config = dict(
    hidden_size=256,
    head_dim=32,
    vocab_size=8192,
    norm_place='pre',
)
MLP neurons of a small language model. Each row is named by its layer, matrix (down: output weights) and neuron, and shows model dimensions 16-111. Each number is 128 + 24 x the weight over its row's rms, rounded and kept within 0 to 255. Numbers have three digits each. A neuron's up and down rows have the sign that makes its largest values positive.
A block is one neuron, or neurons of one layer that tend to fire together. After each block is what it responds to, as a language model described it from the Wikipedia text at the highest values.

L2.down3:139118141146156150110135102089131139117124087116159097093088116172112152095123121106115130145159164125149177114147103120160104138118170120110132128110182153096112098171109119124136149102134096096100147110136116136146146160120181133106159145107156121076143106108147110150128146123138161148
L2.down77:137123145119145091137119120091161165114127132124122106126100123148172126118075171127137135120120116109122181155136150074129131150111110147115165112139095165148145122136103126125118130097100096110113129179145104135160142159122134125152115104113155101090108130164120139101137128132144138124
L2.down106:115145112137107154128160164117119122133127138115117109109114139138124127138113086142119132103117121094143140122100101111162140151069135137134150118083122140102085158124157175128182087099145126142140172178169110159136124127123146121134153123129107151142123117166159098106104118046130162127
L2.down119:111151126115137126126093175132141194159103146142110141130111092069140137127182092114155095107158130115130105173170144120085156106114130139132141103181132147144130151112141136120138108125092117111106169148085122166142161151129130116129119126135146158145152120173146110148136148103111137115
L2.down235:142155138133104099107152117149132171128110117137149161106099125122104159101138153147142171129156148101137095098129118113109145129117140141074105124157125155140131129119135113086085098142153093160151140166135137087117138122112155103110117080104138176133098122111140076074151109117133141125
L2.down311:145139166113139117107149118082147119145118141091107145121095131121141149132112179091119148115090145098128181119147140115113113114126134138118164149114159123144100166111166146141126127112132082107105156132150144151137063138118145109097068148112098135095169160107154100157142143098118138156
L2.down324:094146160142150130160121114120139163060111122138100144183149135144140144125131106130125105163085133122103113072135164118097145093153074099106126102151138119149078150163129126132133128094125122146142159144112160128160135155127158107125137187094119127135134166167151130109109135131122104110
L2.down377:124103121143113123140135123163126152134124137115124144148078151115135160106162139129165105141131122134118132117171117144166129157085107166138142115104153123125125124132099091102138131132129132128118183140130136140108126122110109109116129167119116130118171114096133121132075067144159139124
L2.down429:202102131151110150122157126111116100112103125114116129135155122109110130108128142095124111130133104117118146157130123104122100132123116109132130126148111098127082130176111113096165155140134115148151119117191104110098113148138183164143123126112078095086124131139126109107165135154114115113
L2.down456:134118083135143142133162099135164100156078151125173128121093106100106138112158183117108102158088127123125187153097129135129101138134138145108170090131133103146118118113104156137124127124117148113134155139105089131120093120144115131121141114079130153127131101095134139155125096105150129129
L2.down483:163143127132106100139131115106120161094172117129142161079167189125120081122133111153112116121112083102106103113132137129141142071091057147108142140103111138164155120108150123116107086128086122122121125111147134116114118092116107143159098073106118117172143136113119110100138117152118134103
L2.down527:058158151131127142141138104166153086143146121159120095121110154147138140117167132132147153086117148119164141135188150135139126148142102146099103121144112123177108117108127072145098135144114142143134156102093121173160151131098142190167137141121130121144086140128117118100136134116143150118
L2.down554:140137139134127110122115152091139144073162127141144124098119109181094118153130142154111117129134105129124096133124176121118119118108151096168115122142127146129134128158180153111192121135158148139108139136128137141153105078110173148131144166121090161121129140070151151134098110118124107145
L2.down579:129165123124151165136178114099110096074153141139121144110145108166098104145108148126125132133073128114126176158149102137146124099104101129124088096137119118117172096103149114145165127127164167078130178127146136173162142112160121113139129141153122111099144149131150102120147141101126121127
L2.down655:113144099111124132138149144115132110104189108152166142118109112122111152123084142123094171120109110142147165138136100101173122135160112117145126104180098113148134125153123149131101128144132144108150115139156114179171142113115122146114149133133107132175116093182151114103124112140108123142
L2.down656:104127084148103103148181154168106120138124119115088114170106077138121122131169144134136188150122109138107127097069095145103105124136114163140140134146100121127128113130141162118120126159132150145152178156136147153144074144103135140136124132147099130118106094123113167115130114105096161116
Description: Coordinating "and" in lists

L4.down97:121164100127105133119088129123168101135125186091172155160133114111140130164145123090094130110153097122170103139144150123106126096116126173100145120126147148113121126141121145143135096138133145118127158114139125162090140155130134107129081139175029116121118181172125134133141130150093085145
L4.down118:136168133090131130141126148130128093083115113118168107136145158097163129140142135114122142142114129181114205165120122137129117129111141114126108094091137131140123135102165158147120136132100101127129244155155116157101140145119121159120094135171113145102136138147134108149127156098153125117
L4.down224:136144117149121145147145132172115131141143143179108140105154111146116099153125088141126083152127134123089164142131153101093098114147144134122091101142139082131127108133121102139125150143157160138111187150128142171121138089095140083157120159098103097131115169146129115117117126159134122076
L4.down677:167151085098130112151124098133159106143144084122142172184155166130119120148163150130129122123105126132128145130096153152086142107121123148143107147137106163099155126131122174152095133128114120055125183123173116160153146122158107123087128146129102144117126124120169135162104149143131172133
Description: Coordinating "and" after words

L2.down25:086139115149125124101095158138142089101139106141155100079101152081099148108161149121115139115107135147123125163094143081156099123128140087103134120136143163147103158116110110127116112146133090121122114156145100127151125122146116117124148120151100137175159153128161093147107129135133138072
L2.down28:096093106133132127134161131145125145147133136171106129157062104119144140106146110105106108132131155104158146114075135172130112106129075147139102166153095135124143142141057142140157128097095116108137141111150094112119111113159099113143092109128094147096115109083134128108121134081136111099
L2.down169:147103145182135117171144146121132129108112200120121122105109089067107148124111143128147114118121114102119132141123150151123120128120167152108180117150174161122122138123141127171064119119128135132144155128089101132158094130110142111140081087163128142119132125100140143119141106131097113136
L2.down183:099105149122156131136099134130121131138119101150098129131132122138152165131109151071102124143142132131069121140119138141103138130090108117117127138115166141146131091131145161130097134094100086153146114141118152133158120147167118137140144123128129084148104137151127129129150149144086132071
L2.down203:169137151127122107128117109143157123146163136091080101135151141095126162137097084159128113122110135155114084122136160139144120149116131130125170145164144151135109131130118134105130159122098124154180134140172130161146144133139160151112116126121116079117098145141145104119107143120104193142
L2.down260:146159105126091118176132122153105154160135110098166078130154109117148151127163086160123109106083109102177135155132118130068157134123144123105143113107087153108077167100156152159126117114158103143118104189132121127123067143157154121140132121139123127115087153108109129161140177120132120103
L2.down281:090084129151162113124136114119172181099156074103127163127154151114167136144103164156152142127159123126142133098116152134146090141144101126142141169111140121127106161170150113155100160076134128132101164100132133084148130110193101134122169113105105105110098126110173169135124106113160155103
L2.down290:114159142167145140125099148167138136160124145113108138111160138117146138140164154108099129142131088153130132103169127109113124098125116135090106174129136147121139137105139125156124120126103147109150115121162150136161140130179164139127076121097123109091120140168169170110110138109091154107
L2.down344:145139123102138154114079127149124115084119144174118100127143128133090103158075127098104084141157074136137117130137190147160136115125147106089125189071132106157154130140127146155085161147087100118145182127132110118200107156132099127109124082131177086140129097115172155142116125154146142121
L2.down353:115118117128164110104135080126137153122127108116132133095152106136131136126154082108143123137123120118136132126129119121162105120113152115115131120146126089133129152149114127131142100125168106101132169117124117112106093116161114180094124147124121146115131090127112138149119145134140104149
L2.down391:124132102112131128129156151180099091143115122141120144121202151105163131116139124097092113077101126112096091120083152129156125132143114105106115120137130136128163099094117119115133120158110111128148144131099116073141109162149150087162116115107165113121148146080142148103100116132128122115
L2.down402:122124144121102161148138126121114172147109151125106111139124134136150148110146129098165148172125173145116149074136081118121112129139113149137129134093126141096154089110149150137119111147155114118094151126147100114151084152174131142117109144156097097115127146140180089159111134127138110123
L2.down577:085104121156147135139130127105172141129109105150134157174107090101163175122148137118157164147128115121167129138141118139130130101102123141114135126119151152156135112135113122146113133139092110140126093127128068149142109165180153115133111102061129141149107109119173097140146145128109134084
L2.down584:131130126070135095114110170178186139114159087137114115149120175119145114107090148132135127128101125115150107127115149129144129137135082121100156123139115134111136163114095134133101151110125140131124107142103140113153121111091117105195152124113116122132116092122123110155124131152139140140
L2.down623:140142146121191141129149082118140155104139143122140109103169120139109131128120140130134084138133110128155086139152137123153115132123142160156162136126152137129110146150133147124134126115123155129137168135122146138166165142112128158097155088144127101144145126138163089112135114118183164154
L2.down670:124102114130148143110062128118119136148120113104116097086117125097086150107136156142096103117155130098114126121164127115091137128125135118120113120091107134082127168152147129199105119093116143126113171116105145162150080103151111158126157103157119133140136115143137105140107076148123135115
Description: Table header separators